From a checkpoint of a small transformer trained on Wikipedia.
Size: 11 layers, width 512, 8 heads of 64 (2 for keys and values), MLP 3072 GELU, vocabulary 16384.
Architecture: RMSNorm before each block, learned positions, no biases in attention or MLP, tied embeddings.
Training: a variant of Muon for these matrices, 577M tokens, 8800 steps.
MLP neurons of a small language model. Each row is named by its layer, matrix (down: output weights) and neuron, and shows model dimensions 186-313. Each number is 500 + 40 x the weight over its row's rms, rounded and kept within 0 to 999. Numbers have three digits each.
A block is one neuron, or neurons of one layer that tend to fire together. After each block is what it responds to, as a language model described it from the Wikipedia text at the highest values.

L2.down247:470473537502519486511521448510514521494438454524558509501441480519463477532488499508540441501546505489467444469493483535492415545546555447559539520503487583468473461542489510405525471493459559535555507443446450523441470520472539518488543514508532523509582528542567540463507456559492511492563526470479522485514479503404485477529507461497507491377466505552496515495559541540513463423511
L2.down281:520470500548504497441518548466511518479484531511545441461483516490509509511492516548481441557509491482464476490483529453551500515480548495472495474451468489560514530532594502483497462533489517514453468510476504525576532520496499590504539490537496459564548507488495497475528459494564471493474493542577488485502572525535468529469512495564478474547414479534482519452503480513516487521454
L2.down569:515506471477493558493531488523549521503485551480571499523502446495410457483490488551494513485527467519543514447520519475518487514523465548477527517539472530498458563541483457454472484468554498528491472530496512508520471528531515491566501487460582513490411541461466553469464461576476380506478483489536535408493484458437510512449534483508513459535477518471511539471534466481564634525491
L2.down1012:462592524504473492487556543487489585493526561586513515538534504515545532507571502559430546489475484494525562430478421422491483516522448412562503534472422543512467493485475510457404517535518391537454451466460531498518513511548522491510522472525482508607460485438529489459536446493483469562433530512493545512485449541446524489435531450476506497523450487447514504508515443417523499513491
L2.down1438:475485547489484472580534543496552507507495551518476554538480517487518517557505569528502554530431487459474571500520404462546557557560487505385510498550391535380524497491471581509550467536451509537513478474511457466476579474567490564535477477510515472487457478480478492474464507471481511521500563546494515453507498523510539442524482480496476561547536431419472558535466477504536536523518
L2.down1481:472483472528462555527556454407506526568558490550525448461472492529484487525415539554503522530466497470491545582468538462537465518501489547547442463528484516540512516573436463493516469513513516546519594465445447580503468533498506538529545550482463634519556482506519541498521513458541454514499567562485559542599468509457435527462518491502520471470612521472521579433467508422529470511519
L2.down2132:559490465489460545509441497526533498534494540555513470476575484529558498523484576479512507499467529522519580399468522440513556478576528447539521482510531512475525544537478491490504434564490494490518454498433529457466440526492537574507540584520478519518403437492529587540475405509596449479496566478514396513488493449504519472468411457506472502515500499472498518464523488560520592576440
L2.down3070:461474500524557501500577478507518495493533452514532542461470474505529508477531508528480561452524488477458542477471444480447441471549504500481533567553466520546517501483430494486549510524496429557517489438448438563538518488513476543554518517482566613523460495446536541507540445509519480518450499566418519494502464528507528563505497483492500485439550448501535493546574533408517539590486
Description: Focus and degree adverbs

L8.down1784:476521537493446511481443537551457526523572478480548522404584438491511506543508513510364526465544491497536495571510514415491529559486528487447446505516542474443532536480427432566468500418503473555487482511486451484537570386505429525514492476429544512530562542500509504481504544508560536499491479493520542493489433506448509553501483438483546518463478538533488525532498501473533440509481
Description: Clause subject (topic referent)

L2.down39:456525445545548443552481503456521554564521475490467502521489462499545533471491521480457563504466517503442502488555491529478494487475509545439529560499463542530518493509481532458519495474533479532525458489552511523558503512509412507469506536514478378513460512446434566432440410599525434451479477535525427491423534546534520505493556491464520460446485478483544493483522510468592504472530
L2.down788:464500444512496499542483482535470439524444456543460490452497502558483486502472507478488487469511513483491516481525512508490500520443531555487463490492438539528519485466522525523557536509496546488524528496517488538547461574587485524503493570452473561489496429447513502498525447484476497504401537489510510477497486514540491522463513554524454512497436583528438527489500516399443488423442
L2.down1885:552454490441495601478511486520535495469552523490546535495503490527567545458462492569468548504451446438574510549503516517478477515481544543557454564556528490525503460498471508459498504509488566558514557473466566492518486457538401536456459480509418507490434578472464632527458467529525515489541450453516502512509503520508501525529520518491511485469456513512497500480470487515572482468531
L2.down1897:457487518544489491470491514582549498458566504542554483530533511494437485549489444506441539530543492518469513509494414470460387448512519505533499445534499497492497563469538493489459451484502556510513484522469429465500553487448453496480536482446509459539505483499421504523433549517451483450465555521457446557474486499513472522476408493512493491474456481489503514566461561557532534514535
L2.down2029:553397478513457535539504545553455494483441493496489474487548468545519512543444436500459532569554525496478570470478548484504453523544521496507559485498499514426579494467472561481474516521476474585477444513498528482437495488484507495485587444502464468494570545467496535530540434510438513431476460523482473443410506504465430486531501461493500489503465510477449575478470551571511482543543
L2.down3014:462463541531482488527556540429578528475495468463549529461545444494544558517457442485528541512488494502475459535529472500478474424498541451506488499495518506485561529506476551497517570485532464500492487439490535505449498487558496523541466488519463399495592524521499428513513498506453501522527476530506448557474492471531504489482486457494587523547503471573511542475417540508484522491482
L2.down3061:518453484475566537508505415516599606593556486537480466522474563518500468532520432529436513501505499464529472469427458536531556472411465474519484478544402491559554446475455516518422478455531508531500523519533532539556526555509470521552485492472471522537572422485488572489533520508479492504480539422495556440491548479520511460465535435498584515433452550514544481472475510493613455506538
L2.down3069:536489570500518511519552509481559486559505419476403530431485496522556537498539483523484594431478464512561483521518484455445593461483484462479472464595465478453502440489499491472550500494505503500533528513539494544509506481524483604529460418462515548421494543470466476499543523558423477472559518588516597483525532468469463519506483484490440469468491539471429527527507501560600491540526
Description: Definite work or entity nouns

L4.down123:484572424493634474467480538564554522529523505503498429551536413561496516457427452470466526497489552526503500503500513469482528564499558506500473488544528512564505525507465551491444454548453478555494458493556474523521471465444485499457476474467406527497509517441489432555490471472543482459503560528560460481509492498493553513476519555482480490511483478449461488538493477465510483517528
L4.down430:506478417528505518455446507473487500537457479518554498451509477525486557490565516563443501494559566617462548542463491494494484523589557486498493525494512460503501485602517413493463502552463403523537549547496497517414512493479520445526505474485475569578544520528504539473479480475521460520521485543561544441484508562491534515498461431536540495518492444465530551465510540471433488488486
L4.down653:435485443510521470478541547516490503576500462471481532478503406475526525491491507456503482455495421515497499493484513475543464498502536503496463423501550462565535466496511521481459488454524452522469492498518487542496549493503542549531540485507401537520522483519522504459572502486456536537454470525528426527466475485495580511478493478490560465490516555509511549505528434549530502509571
L4.down1134:417501477523495511495494540450440443517493522544552556462479499476507487492436475434511502497477484533415528487459529525503487531568594491492524480506535538442480468505470494467458432480492585374484533459504465463517480466500480455546485539479503502502526572490503525552485474512510547543522427546478519589466443465505544477529581506484557522507512560518535476425469543486501494454514
L4.down1212:501482520564479554549537488485481459474436450522441499415421489530486483494517482473511486575510506502492462452520539516490438478506460518503404523549462483459502461490488471460457509604479462491516443531513474524470557581487541498432533625484516459501465446511467506561532444517554453502518524542485535363553425519499521510468497502482442471516451446484485449508532492548496482469489
L4.down1712:479499523525471559504548468502498526534485545514507417498495498512434564505478516524458427472470537501472501509421516443494484554489581483491509504514462534448510439463562572519472436587468513525487463486525479461470542516455475530529445475520505556526590485437487570452445461483436465506543510451504499528509520481460494492530560513487458543464559539496487556434540440587454452511525
L4.down1931:379611480443560409513501539475452506517515424548519451496480436511470544537508545433439496538494465520504513498497488558484507557552481525454446468540499479524457501496507480516472491515485408444470431436491484523513549506459470510478547564481473541535525514550552471544510452592519538440466478610494502493521456460506576458507449497458578552496541498505517458489559508513488438554515
L4.down1999:499487528455435467474538411515558481455485575502490491459428432426534457429458463586514537443585497495510513400496532485444517515535477489452573508487484506594509497479451528505513472467479537565520552478506491497551528509452476507550493493509553484551480509480530501586493496526491461501443517495507604515528425459530595518440521552597492470448561450495508489481500455512503464493528
Description: Subject name endings

L8.down2275:484497451525515527460470426486525531553412499507511529449500467536464538536623538505531505497503508523528553517497457574477476430524490550497452530525510509474482493573457532488523544496461494443517555421425499557446410519510588459485463429480535501519533549515460489503463488537465545464591470457476472523466484496591513474565466503545443508473509488549442536567494401520466535536445
Description: Noun after "the"

L2.down250:548510476481468490471570457459486479457537595529477539566559525528453510460482484512499508551473527484546459487623532485527461528427518486474531534514468588453475476450458435506524509496511538528487543535554489531483482439507499442566504458602427447461497478513518554503531565528445490470503443481553508510497508547485428494496523486596434600535500516497496503523562603549450529477473
L2.down675:493507449494534501463524542555552545491580499515508539551517557545557493487454488449488507478482487505378489447487503478487471532539491489500544541579488427563504504487441510558493524540574492498423544473462477492415540450396540419465514547531556489490542547470516476488468503520521568473461501525533435498503527462447413520464450502509431525465495550509479538475565475494479524527536
L2.down1707:482514477503522535455478516477488575611545450497444552540486446536536495429589515512499501446483505415590513482461580578448427474463542525540521455524534462489489489524505553584474581547481417580471544461553502523532483454547474524499516464498453529540487489499488496531590439489452488604470529458474495500472468484534442514532493503475489506486436499512552552548510541532502474464593
L2.down1859:467566569492444549463487548495404499532475439532470487505505449538535467484399517536444526502443499507467538482518545459453486480575568508529471524458528588482491575446469452517429511470537498583477471490495436532500465536479523533481486433502494474534580456530531497550557455542514444493510476524480470547555470466526388601504510440538426502482452499471558525418545503501449541471556
L2.down1962:510547474462494514443478517545566509610444528515484447555506537510510529529486498492493524542467442461480527558445412507496421435526409507442446499487461527437505461500490498573454485547513460523419484550506498460525509494509555570538471464515482520591480581463440525524513509497482513541514440498527459475553512428471439521432502599489547535522477565440494445558519482493464486449438
L2.down2327:505524511434517551434475521578495547608549486528446471495559495593473459578477465548505467474490497418584507524547418499489535490541515455442424434503549491535592412467491556517520520519478446490482563464527501557510447542522511483497450491477479526477520543467416448508510532533509496488465478515376509446409549462518521516430554477452471510488502523483604548502449444459526460512454
L2.down2520:504580461459521450474533523556448517511515548515518560505541524495469439538501490543551407466496470498482583529487575454520499471504494493569509508494486587533508494532484493501571501491500512469523516579470525580463537469580523498507456530511463483427461555487538458546575511522557462452559489477516473514469495475515463461509474549547498512510499508469444536496521578481515532532466
L2.down2916:556519530504475488531455533552548515525478452519516513494463539526470566526481503544467486553481502498527467527485444465450455448505433474515442450485417530450537488479481481537486519535567419540476410472532486446481504451423555532514489534468429460526494541469399489473541524535525462526524490446517462528482482546472462537455568505531474508555454488515527475573543497468451464525497
Description: Surname word pieces

L4.down119:457508506474542478486498499481528559519503473498472549516512553479513473472482473535531563482470583517463528517494453455474494480497519440594442470550449499499478573433500470469492509530448503512486532461518445492510492531483500592518471489502518440514543536448496455509489522560511515479507477563474500457404529439518544460468471494478488548499530512509440479469438520506486474503441
L4.down762:422473535465497528489510474475527473466495518525474536415552485586460544519496470467562436450486580553507517467400470508450535492534535482480490493539445547451422441487497511523457525504506512456505527469486512539457468512446557479482464574485438526547446493495528457559452503525548474428456441505535420512471473467453537417434483525478481485533494550444496512452527507490490531526478
L4.down1577:486506520497463524547527495547507470429459502516541512526518504489555544434501505443565508535467563524476477536446457562457524475561476572416457478520472440454462485548578536454472516470436522496514462519479525441421513554467449493498483569449496522516486556461446473571506380562509457492452537491497529496513482489484483426496457569439500533529510541555476489498505516461523526493547
L4.down1843:517588454589541515469449514495485449560471533506493532450540491514539452418545454532580492493402523561533465522491463441457469525497440429480424514472543511507513495497529480475438495464517536463484543511510462537478481477525497602531567494476512499542502493584468497465560493617491537512549506562529537471447485524461567429471500512518477495463487498529457480519504450528529519520496
L4.down1849:494433506460544507498485510483514536432421507541500484528463509519525568526491469456532520505460516529486487504505515524550534460530486407512566532463495516485490547504460544452445590556506475525443572506545504520461485476472555467525481494530447508601482481514466554483442525486517486470480455459543487536518432484449542475515483568540449519497513514522523456520554459512506570556471
L4.down2333:560500487467467488556503487501457531495477536518563531446493543505549496488526392529592554529481519473464460488494458478433519488485534466485469497518501473521442550461447519484503476591460479471521464522497471496480531602489444492574502560508521479535564500494495463487473546600573432439502515457515519460464480448554548438572394506514512559444517485465499500529449482570489461521492
L4.down2604:500487496510430481514412434571540513411466563477505477488481462543482578545532492478541538429582540517509459529527559477464537605527510514508481509493517498468476525466550533451444595594460551460512580532491533551507497439431438476479483544561419635514504431502503542506469554498513399514409468511517526508498377513479422528498518454531475442535590480468443466498478391490494535524517
L4.down2676:572499486454521486494573466497482486500474507464602505533459497473563467408566417589539520539480536478441506454480497442433516439460461478480478533529430428525511537497406488444487473529449496523556470538559522526391529571467492553519470502522457488549539475541500490513524511509548477454538511518588490423504540500543488477462438537554454526510461564503508518520538523539482495509516
Description: Sentence-final punctuation

L4.down295:472427480498555469555491527413550552539546484480491513525494474483492529471583519550588579571552522542545508459501511452416468528508493477478532498429505476504501427543447531467484575558506503513555462445482438513491568521443462513526527596543523493494418529437498469453492518454530505403513464513537584435504484446516525475544471461480490447556486464479476448429444493478476434493505
L4.down390:514456502464543481444469539472466516523516501510498449426468478449479562502521488509596503505520515529517590499502502450463553452448432418499565514522513509529508396462474549479459513541446464496520532525464516531503512511520456600518555549542528550458371552441569484462492435437439532554477498507537534545436440493538437466495599434514401456483510492482506488496489474447484476529523
L4.down444:449524494550568554456499449461487486500528469516520545514484494540638502487544432518480529523586528497496495520426463448524513508513519462506534485531533521465548439496430509448458545473535515511506501521504337497585524469479456566521556509470521518504467571456487451473493609491522541476532524473471503475486514513555465541521504563531522513480539510514517472520520445525473478461509
L4.down767:507441454473551507524487482468496509504478494553526453527519504483453492473455539514451519488487492528457516518470522448448443472472512427514393517545538446469506486448435481473453454445491440511454532526495504516505410478477478504486475477492505461498430530448488468438503449476409529500450504484479507519428422498424471462400467494501482516443475434476489509540524519594590498549512
L4.down1270:482490464488400485522509525508492408510485491538487503492537577429402480496523507545495500489497480544571511499511463501485476420548521499586534459480489449502429563445540453531494513503475480490517508509499520472563516490502491486433517488520527492456539581528456422565511514491526478523528516487479532467460521513474494545433517528513498532515480463552481515574562475499478460481508
L4.down1438:570472522443547519480446458529454479474504510511503514511568558431542543563564487441479525535518483563513516585490461491440513487593456500518552533539499475483511403510498427486484508435454442525508399489492488537548487497430501518512489540461507485483509540477494490509557510576525474501481381521478444490424470486508483512585554471482464465548581484466539471488490537465562468510443
L4.down1442:502508530498518512556534571529571535523549464441468529524500453482443528542563471549553515468529467541466506521564503457492495440439457440429471474514524438475479482472507516496492455520480455518461429559537495567502458446463502517514489502447527503575552500541499492532508497486528432484456505497539496450609515496476560462549476461532505533482499442521483502476541444430518508471480
L4.down1608:495470526521476467480477496461485460570554544545435493498415487522511544540536455520530531459486500536557561449460461460488478513541482536452535489564491463525513506521519550536483494488486502469502531547443507562594552506462503507555548540472558471444487488475560458499548607442453517560518508573524517552524492498517532480498510436425588459526525553411553445380555433492451522549574
Description: Predicate-complement openers

L8.down1642:549495486606550514469526495473429475497426467558487478538502509535436510543481483503668542464486484427532504518502549473422468499508483464499489531450513482541479539506496482457584434429468513500479462471513441488509507580538511465471520501548490562574502493492482498530469443534488552482494533454459460509465504494507542434488489517528481436550517451481533520483452508529558492486491
Description: Section and sentence ends

L2.down1023:513488560488497492466501480529518519446486505559461486397491525436481545460514484564556480461521531511501531540511576463564482479518490467499514495499518551518489466455467500492474479473478506498502450430558508492437487467502477552470394489484467445514470505484499461447463463509561567465436441469518558505454520434431509558428567529527543524400517556537503535484558389513510572508442
L2.down1092:446450467510537477516518437525571543418489495420657538514507496514473494537556530452508461498487525500510565501446480446520501476544492489505464550534485586472459471421466569461482507435524536488451458518521469545458526490469588492489471477465524503506399490430486505492440461508505515491402522525477489503489469456514501464497483498456545519501532514417478551439499451475443580550458
L2.down1278:469484519479483526454493470603540551494536489588518448546487516523460447534489490473545495465416537524465486486490515518587485496520479560551520472532501527490565459445514516459418503471499553482561463517502483557416453519507529503573492513540518476456419532515460547546509464498479506509517416468545498506446518513521504507495515487488519490474510555476466528597491480506506547451464
L2.down1644:475574431415466474533493538524580474488508482535461526475525518501449473523489462488461484517519537542417470480467485383502533442579520507547492523501445486495506493438583543493490474475471498497549567525539507503520525521463531496430489515486464431551549515490508562563486434528534481485455495486545437486490477535478532475501484507481517563497470571479429544461531478477454520484544
L2.down2138:508561563473512532530496515486598530474494499474468504451489503526460473499483499541486533523540514524496510526499622466499536517508562528502515468497501466565495494460461463517540561458433506496420515564547501533541466527505518523509462425562423506540497452486499633550428518502477480509492492489543545514455437544511585525468455445540499479504468532552481531437506478524545517536511
L2.down2772:575544483509504493512541510508518565464430515547545488508468483498552542516493496568514526505506573473487540473474533465540464491511476504559482485607459446464549497483464489537508501498551509498530557564498531512546456479493427564482473490529468472506466563471434493644463493452448583499475439469516475501427514451487542494437504551518488420462536460490472562464555373447477542541465
L2.down2803:491537471466528500506465535534619519495455557520485472456581453476525536559513425535492441498522496564449465518516574496420504492517522518478448475487506520544546541445537482476513486511517490506525485589542482532421436525490556540500493492475512480608502475407477540520491451538488489490517496470470546498518458449494529506452406534474487494571454562492489522536487553482528490468514
L2.down2985:427447492502537526478544479459534570432477507502487570488528504458462531514541489564510462477480479521494505508477445447508546472504529524482509461516542451472477549520464560485433554457475518457517551487483402579545459511483551596493473496446579555502476550531547525486400451573499464550497511470517474474493409468507563426494458483580502520522503567491507452553502485490462533504528
Description: Sentence-final periods

L2.down564:533517485491530467560520517462462454531502498443472470478457493466480488419495522547576522518540519503538503541496445514475458503447435491450503522437467509573493552521525469521523473478535511544505519487477529474561539503488474527548524437513414555536509515564506542467534569496561497527507441561488553477582541452435482461501540539551484514478491499494563522491448550484513460456483
L2.down1090:510568548466513432452444501549493463513495492484493468588465507526517456476533541465566496595530520444523514530579462435542507505513501495390383510540495486533470459560441507520479516489427473522461481511441493452591515490543519467470473500482429578496565525489533523484487513451484442466546573490560577545509511549520515536524531509575574495510514484477539529551571427533523483511456
L2.down1209:436453525532517462490503437538463550563487570541441583485470449479521542406500467514501529501518455467444551529567455570477429441526446502438517498513548532507481468531453496548510488514527517564463490461510472496522517428519507531539587455525547496466494458513455446482586568522532486546521452557496595528462573541504491474547581501514488523418510473498477537534453480506454473545506
L2.down1214:540492550466486548479485544443501519593502548478467510547459461484478445468525527506490581536514497488548523478539459548525508493507418554468494468475474489455458555479559517551501514470493503517548516545505509500540487453537437522499538502430501540441498461559510499507561501484473470524478492522453500495557513522514495492475573501550499499477487523436461549515510441443514474499505
L2.down1322:514487485463504475536508540503490533559466533455460458487472513498457460415484520521578517498541557520549557529467451489509441446461455441458465491410450537481485504477532503537502539475571477537479482494504492447555525505507512514568515442499390550532486490546496541432488604472537469531500451533527579446571534482443469500513541560528441583496524481469592489491453538500510495486496
L2.down1593:465531505483491530487474518527487560535455555497483448522478515527442443449517500512540511475562565446553574496465437505539444528505516434461456484459477467518511486543443562510507615475567532552464519494535462420536549464518572505505493455543448567484506520493495525477517520470541435521512450490501542461572529497514458571507564513561476612413564527475563471550452514497462496517561
L2.down2314:474532451496515483517511498491504497517533514528410479510488517479500449376500508527552574520511495585512469474487548518521504473485506487542561502462552507476549446547508530586534476480515503576561490493461517518542460575527461541553534468467488554439511512524496466497561559453484447561510490567486514514568508542451410532504472422554466524466481509541523497437492537490430422419507
L2.down2627:542542556513507550558487487504504477430414517521488478544484486476500503510532508548550491536537448522494455451428580560473509447443570515487536515532478500476500510515497547523514528512494488535489514542553505503539508534497480549529468530573524475457449526537528526525504429514492483506535485482476458436526507481499529392449531505562444504526432481518477530575496544412502496486491
Description: Abbreviation periods

L8.down2800:550531440518533499475582464517467476506469542520520487549501525525492506446541500479519496512484536510474559510497493627479442541528561444437506500560502560483530560434416480534475572432474537521533519470495423465451495487498453536521535569562506514553468488492570448549476518450456472467427520440494457489447478496489494493527535423508511471531489504496450490488602536488535460494558
Description: Initial-period in names

L4.down78:471464479568504481522520549533483474523581510569533480403474540476510469497542506436493473443491470494523495510480526541501561476465399524481545494496519513489527516577465517454531433503461491488516490473502507452522531497463550442515526524420474522478470447574545479483498464493461496474540502488518561533541498533503476507488462558434488523457475471530448489470525514518536488498504
L4.down92:521514505548501430451449511518501471537406487494482452524474559487445504491518514458424481551515498450538534519487479580540490442566419513459507467429563560514477465508513456520515532478491489503496545499562467460463455455542575554535504511507498512533504464499546528513481498479460494486480476535469487460571457515565496518484517436472539547499545515449569475448513514476511526467529
L4.down224:491497492487465502503555511578532473491514541490432424513434555528500491485511526437510508513513463475500387494520528590490452518481503510509543512575529487513494542574539477460536514512503447549448505539523511491564413460455459513570503503537500465531516506481554508515419461415495442468458478494448453527508479438602539580512521556491500541467477532521488524448463574503478521478430
L4.down1217:498515535537462467441490483516574491505486584468455446456536484470533447519480554479501457481415515505467495399444468609452531465539546545520547618507590447486522460467431427459477440498533511554563499529558491495465472503506476549558495501477532539498585539459501594477448523486471479538482518433489496479486517520569457493473493473472521489525464536513504520455471472506489452486539
L4.down1369:491424542576556508510509555533555478490507500452474488498412534500512473488537466472515488528446523536476542474471454416478499485516467477473507534541517407471558505486549461419485533520485475582460453537482448441530535473463473479543516546471466509520596488523455427554564468459457482494532457523480558560569514473468497551488495455610463478535467477454539551602487521493477468565558
L4.down1739:513489529460519403478501539603497534482492507500449495443472502469461533480535512488452537442479524456586496477504514499524477435580502490530562467421512452470511571466523498532472549553471471508472509493444477497515436492464541480448482530455514540564594518478484546578394485543451498545497476499478564509496462474551522513480541531536446492533478485569511470485483468477482533535549
L4.down2071:493573502490472464459479572535416458597547528459521451405508569498513522517500567543506472442470453494472487440480479500470513468542459495487486481498500493502485492512504530470521494483498526579542474501523565615510550481485476518486551525522482484496569466489481498481481487531520528472495438514494524452546515513516482540457467481499594486522491530429491466479498516529507521557507
L4.down2822:470488465503465539503453539457442502501524481514493537411505529550537440570470485519539456442506463547542539485525506479583570493449455448545478586446535547457624470481478469457545565555484479586419614467481456475489520474477590538471497455468538544463462457494515485536593494495496534555436482498540532511523489509494467486506543474537466487535516520510485555390501530502413533563507
Description: Initial-abbreviation periods

L4.down64:526515518455476508472437518527520480529489487494532510513536478469455534535513481527490425445483502517536471489497528326499483471447465539575454460545535500492540488540496481514548492565533481511524501488482536493474537483530465536459590522442510534504487558508437479456542477533506511544492502466481478504466464472500470521469520517516446454451489535533409532452444614471527432475501
L4.down189:500550517504423556521579436541446471464473471490522518538467518507470496545554560544442449499538571475523497588522463459490479519466515512534458493490436468519430535476528490508460474561511545500559450531505541510430517477478527510467490546537523448459496459470509562437506464449539519496472471470484607472447444542473480459525439488490482502409496527485486489606487571534503474481423
L4.down395:515542505496536542474550507534491480506471512580616482523524524440563497462467475569531502494544512465509546526468504459559555455578483471393528487567555442457470582540533496424507550496529522518493569567485525527491534429590455476497484518503505516507503453553464461461428491529553493424544477454426513483475508541526520451475408507490488541475507526431545472514511500514500537503512
L4.down763:431457522486405490463446545484490478404479507497504559439556470477498539538564475468514427533538491490510547490505530512614488487443410510500558462487541398481473535547549467483449385527549485468471475418514420417508505501481506551469513420495573459512522493547510507526520473562501534479545496499516490496439447501498602437516508561446537528458512445486513492532506538477487532488474
L4.down1028:549486500471538558472508540501551425404413555456505501492464518415572492398539491510586565570494492484478516492563482520448455547553453490544538555534496432437422470469540498499497520538481540466471454501451511510484523554472488484498570491429521508575526577525509536527564437487459543483490525503503540450467473575516530445574551464483446522458484459496548462496441560481469444488509
L4.down1937:493494489498454482478584498431401586418535519497495528571473537478532472497523525582504528524445593501452536518450544477521627537498467526472502530501493561499574531460528522489505540440552502486494430527405440442463539517554462462510521483498471486412569480544480486551533543444509459493510491508477442514482555570469479503515495516501502496448509478501520425428477485527533470511462
L4.down2444:417486479479521549483510511567486405431600512516462483456547480488437562492541519492512521519395451553523583475482482542475536488448455512517528431462434424522472508468454516477461509485468543526560466549488479454478525461539516504544483493506404566480546509575559490464587471483486566514416488551470511547411481520469440474521487535513528527445560480479449496499463511453502534543517
L4.down2916:561513510468435509435441453478503531531521531571555493452546540486536541493488558472464481489463462515539539523491584494483446527493490489489482505485463486546518481476425517498442509450537498502546503519605461480554456519506496549489478508449479480471529506501520472544502382516465537483534496557497465580472494510406506516499565561482577548468550475490462478458563489501482527473511
Description: Definite noun phrase heads